config = dict(
    num_hidden_layers=8,
    hidden_size=320,
    num_attention_heads=4,
    num_key_value_heads=1,
    head_dim=64,
    intermediate_size=448,
    vocab_size=32768,
    hidden_act='swiglu',
    norm='rmsnorm',
    norm_place='pre',
    norm_eps=1e-05,
    positions='rope',
    rope_theta=1730.0,
    rope_fraction=0.25,
    qk_norm=False,
    attn_scale=0.125,
    bias='none',
    tie_word_embeddings=False,
    parallel_block=False,
    init='uniform',
    init_std_qkv=0.0154,
    init_std_o=0.0,
    init_std_up=0.0154,
    init_std_down=0.0,
    optimizer='muon_variant',
    learning_rate=0.0124,
    lr_mult_o=2.0,
    lr_mult_down=2.0,
    beta1=0.9,
    lr_head=0.00753,
    max_grad_norm=0.5,
    warmup_steps=200,
    schedule='wsd',
    decay_fraction=1.0,
    decay_shape='linear',
    final_lr_fraction=0.0,
    batch_tokens=131072,
    max_seq_len=256,
    doc_mask=True,
    train_tokens=1027000000,
    max_steps=7836,
    dataset='wikipedia_en',
)
MLP neurons of a small language model. Each row is named by its layer, matrix (down: output weights) and neuron, and shows model dimensions 48-239. Each number is 500 + 50 x the weight over its row's rms, rounded and kept within 0 to 999. Numbers have three digits each. A neuron's up and down rows have the sign that makes its largest values positive.
After each neuron's rows, "fires before" lists the tokens most often just after its 100 highest values on Wikipedia text that the model never trained on. A number after a token or word is its count.

L2.down88:493454531480536437546451412577433478567505505441390520506501483513494481519618529524471524597508574523497535460482493565539463449499529511509502554489491417606377460530613350524517486493441542480539433487511552447485501562475472555593496572484428463570473613557556418445523461413549508515518456486519488509550508492501491486464504495553510414508623493515461498514450548449506502439394413551467500453442576488469541479508505549451530459500533510546480517445498502520540588378532563460426610507524468606475454434548469513366488536539560474539542459516355491492456533496460520525
fires before: "," 26, "." 12, "20" 11, " |\n" 8, " United" 4, " to" 4

L2.down330:503494478491552541557495437524491537518475458539515466476634489510474492448515600447492464540527514414475501608449487507499504457586414584473485611533594522516575430515468535469512476326459596480429570485490557447508503518481416487432449483490597542521482530515502508369487578577491512498520438406480473501495542439465513376469402520475506575453477462518542518473441426425518483508543417547365513459545440429536522500531493545455512520501453446450528517501540525559504483477535440529531548498431532516490500568537510541492512461476610542585449483471568511448506500534433515575
fires before: " " 40, " (" 16, " |" 6, " in" 5, " ~" 4

L2.down343:505513486515482393510428435511569566537524473447345501468553413563520488499467452545466472534389530567489489585519495532511503509471514566441494488492405453493535437437592543536485381467463568479555478395410478491502479516499522496582530443559450529584457476485430531522526514475451500451514541583448507575612478542483477555569608439492461470488509498514469488475547536487454581505592527411526536502385469578490558449543543446579539524522596468586402537503495502506496427492523500496416545554502475597449638450529458460483397513492527494492530535538401506456541500379503481410
fires before: "0" 29, " the" 15, " a" 6

L2.down373:492471501448492550533540437524483490575462493537538494439481410500516531426531453418472610481477558495466516516430470439564505478492514558553597426509471431485539454464540479591512579484479518454439401603462446513452438462468559485473575430522540444421527514487426519458478448477551420510545469551442498560427578537506467411524497453526448502434488448496442519580446464442497444557476459480505565513500531586475444419516600415528490482452581493452460561520603408457488542407555533504491524499546566511478547579413505546470479454454541479501481514490526434511492520517523525573
fires before: " the" 20, " well" 14, " a" 10, " it" 4, " an" 4

L2.down435:491411476425589528500487425533549464553435536424562464534635459506514434588509556480507482541481524461513453516602498516532413522479495529496533593498473487498531615519595473548565499549515480518498448522415547494697443523478478426442577476510462435467494543567500426527531516443507475497465446525541499447545501523483522496396516543494506449524513443458551472472529517477457451381487574486486472542510535435471517469552510524511472492538584484519434506518514606563441407491447499547535430477487507521493574492526495575441449460498556540432499452497440584487518432472553508473
fires before: " the" 50, " his" 4

L2.down269:470571520479450443553457543434478476429583526502355535417489552517477610584513451422478361479454468470448534446539593393478522457494568473593469475507534510526544505542459451441531584470454544438572409541411493457506481520519549462478547518503556487515486501595476530512506559452600466550444497501448451550504468465504464444408559512508508543450518421490487510538524542545588563428423525536557547486469478461456481524472525527499401487456446488563539452471375548407440518369447431567518510466491489517482503499567518523538471526451373523515491491458396553404514568514556491542
fires before: "-" 26, "|" 23, "H" 5

L2.down386:529522444491411454440467520494601554513521503505669503392531498539498617570473620375498515489418552540514490532524457487540509597465564497544459584560553608474522453412533471500483545444521567601521544503475413509583516592501498490471511421435547528520508500509558462505541449482465497630441501495521438542556497533475481508561418533478545520539498516518560530488554488472417435504532514487506520511471573586424522534504469496459549491520488578486478420357493525443474541473459521613550461482575469530536531450443463462442471469476546468439472475471539480439449514420440586507
fires before: "|" 81, "|---|---|---|---|---|---|\n" 4, "|---|---|---|---|---|\n" 4

L2.down231:439482444480497548448489401471466492439607459468579545471439543505465483442530535435591547588517566524500493546460519444505443495541531527422484622511538539468483584493375566501526511530504600548511502414524611475509491460437465495553434451504607576502507547544479516504461588489544534519314513489479510497468431536523506488492441533588472558470544610453513583526500507497546516548499502550460521395545426567371502377560408456506585505389454608465468457453503456536595450557487482497488522522503442534530409568490496495521459516539507543506516529477547486492486541430585597483
fires before: " of" 44, ";" 6

L2.down293:470510530423559469528524512474501522451615472491551496476438470496561448470397468466467460458484501391503480405597466603445419601578609423406446533457565545468563433547483477469592476492542524465569506295557513487562561529435494489527499453441419511534456524473441478581538526453468463428540500450474471515431542463452526543473489508457538540528483499438427486513438498494473539459598441487462438399512502493563516492545550494513420434465527524453471519484472537512435432482435485473466603631435484468434545595474542517486560534580486457442516509524438512418545504521534620391
fires before: " " 68, "," 16

L2.down367:459555608469558416523492540588535495525613539590392498467485505515525504508525486516588584634484529477492458503459462507498478444493544546440555535508546584449446436476505547513570573489420497555541494441563497512507562512546517446537541448531425517557429536453520491502481400458561501478514497502489408593487461483464570438451552449491597521504503507455378497507481420424493412512581557587534524522509616504466544549502431507465598484495506460452488563487440447495518460469462444492477583493443472506556547510471473434508442564430497450483517477403516424441437445503487473535
fires before: " |" 62, ";" 12, " |\n" 11, "." 8

L2.down446:442375509489493498529538518562489504510617578466429469492494573526467469489530481532578530417515465548495490559566509503514438503470484558575507496480479383592552430482524451521548490440505493419549503380556594501479549541479501520398498507553444425612429520462548507560563456460475509407526377467476476544489490513501461470510449512570488465413366432538474532520387463412435491496522639474493480433459488451521389405592492593461610512461528555530582460528503547494527443418440446534493472571484470499517516598416526479553517565491495462482503543493548538502454482438487478518
fires before: "," 25, "." 11, ")," 9, "–" 9, " |" 5

L2.down64:513577469503532453487449457500563444490505571386684457470550525462463485472514543407517471469440453455423525485502524525523501435483530537502452562556433565487452440517501397506533551556649574620463512394457555460527460468483460481541622508492531570502521477514389478517550585492544534577487531499500516536457391549585480449499444542554406508483515516552467571499551489408487497544429458494517518556508459501483495528496460453471508437444507520525585470534516474479509484523428559494505487546536493543564459546493580522468449601559625578513507508499346516572522466508421530437
fires before: " the" 41, " his" 10, " its" 6, " a" 5

L2.down247:425456500384558475485492524469549449498413466517545607444524523404463533492494459468447536508449514564464522486520507503505437418559497419423495584522476473480449473396616442505511485477551579439526427557451370425497436559552412452538526568572532476443495473540514472480518424641521449483487493644492483395560532480527515436570502510538448488387524565620475503456488540465538489495514410401475556516516576465510551460493440461521518462594529538405505510622503540514547471532441446552477417536502497488614525560505433522473504488525472454431460503497517432520523636478445463498
fires before: " of" 53, "-general" 4, ":" 4

L2.down253:485511533539615438497464455497476577430510572367444535517574451548499510522518445470472506477504447540596464542478403491437524496535435481516567499407492433527574418553508519521548503512550436442423462556527470465517514406399450496470472537467475555510595500545539484587456478540499528506547443497535489452494431442585509524493523592514462462517559484544549543510580491544502564415444459447526546471562523437484507567416534535450489648468542441553488485529509473563504504466542477510511517508454540418528480634472542462568518520434500496523522428551563465423548437514508526449
fires before: " " 36, " +" 9, " −" 5, "0" 5, "3" 4

L2.down398:601539496487514529472441576430479531551489566550457432494501474431513490523538557518454525493542505514486444498514443477574622568504490521534598563501541515447544559497517506498470518538601537466517510401476427453501410471501458542561447477401531497514416487403543561476448459482475479505626483544525619472479492537488505561424547512410534474464503535473502523452431503523514465493573488613524572485503482555567506462498456556443460542531492476499540589452465571507512457522477561420486515508428557547578515484495476521550557530529425455529410546506414478491380396408541560595
fires before: " |" 35, ";" 21

L2.down99:540567536568522510486546526515497551571596436351585529464466596502536560485627643564450455523321509512569525455557521560509496593443461448565530516493530503516507455552512551502504489611542475538514495511474425514510557563495428378517471447503500526481492578490527487498481479453504515551558460469469486515503539469549533427522466512512592461443586511497424468496564494492574491486577476472622522544485501431508602505444418446457448569522413546529430520526551451487459506553456480438497473524402506441487415469488502480457516486611492532490495479544417624511447487599529580496
fires before: " |" 51, "7" 4

L2.down437:425546580552473517442497583495449495403532448476513443484482443466527479511549491592550404435437414579473593441502556513470493426477505486522539434570487433537484488489454519578500568513584400511524580575461381499498582472484490548482490539473544529450489533514496455529557493564492536562444565441498474535476535471466523427435522528565538575558455472454467507585459466530468517534450507487348436577455495387493558562530546516549452503454548495517412583431523502396441575571545506484522450474485455449582436552528471503514444543429541414488439427458576460423435482533468457524
fires before: " " 82

L2.down223:502513433607501547515453444549558529450523589498650587361475556554509444505416556463595431514441472431473482461496544391524388505429528513451517512441464466560505465396576519583485500503506589533489514658401534465454441551514454557527497493520540524503468349526457548505519538538527440580523485600404497488534530558492524483454484501583528556451571548469520557512555490484526580441532492510557451610518496494393521458533479423418542514474511495507570483449472462548478513522528572532477519438498508541519416508411489495466436448481517482442453498465502509539534502415493483467
fires before: " " 86, "," 7

L2.down399:568525587529569442505547470567517566405533498429462434481533525446514569473447430458513580508570569419552451456477456590559511456444523458483458477525407432460476418459442528600462455445563551524535568630515434493481483519489511473519501479535527516480488498504567343512492571549523466594479426425575494418464495504551558500536476470494577563391588496486497462567554500539510522541445574486538519454471506402505448500485467530464580536517480533475480494535555472497471462497513510400494433554539524489549558473502475461575378395455510399481468448515578489442474576576497491462
fires before: " " 40, "," 27, " |" 8, "." 4

L2.down174:506541471555445366531477501490463491536498467517560494558608533524540508490439399568438473501402555512570495603427444506454476486476440526509457420533528597458400536514472528560562519466564486441463459403489564499528507575519423570496443538479491428533547484539510582423387486551445406509480546555513474515463474547520406522565433550555474503494476436500502380487578623592403479591540491379491494519499518486531542521460452449574426517425469502506542529553523468470403491553476390576515529453605505468479535512505495520494556517607549530436570493455551469431573469530563533388
fires before: " |" 66, "." 21

L2.down156:542464499494550526504436485499473394502541434352581589483543508493551590413602511451564541494593579564478514494475505463561502477506595529688523409458474440560441527437586471439466463524541512555549532637369467446473474454567541449553417477579466535505536501491575428458494481485544483469501524451435419596520539523418518466533611499510533471517554435565480484559425418530498525525515534442548504552456512524465561487475435564488493469523496447573500466512516488527454479408413550488556578486408482523441553509483517510505488463535453518434513433498530577537402524532482558462
fires before: " " 43, " (" 8, " Title" 7, " Released" 4

L2.down118:501440491563554466584541481498477565450447482507619444526526482432557458537437532457505520494538483462525514455545486491487439499534467485552418567460531561511439492553563454502464466456510593555599538546624505450564531549557446558551591562508446552553518473490563524539423545495573484495601543525517545518521496543610518528482526483591463473533517557602502458525581485573537506518528590515451454519438489479478471495439491460484473460506536497521469519448543487565473568604464539494513433457568486565470491513418584518557544500501627499463479433445607462451514487478563545549
fires before: " (" 31, " |" 14, ")" 12, "," 5, " km" 4, "%" 4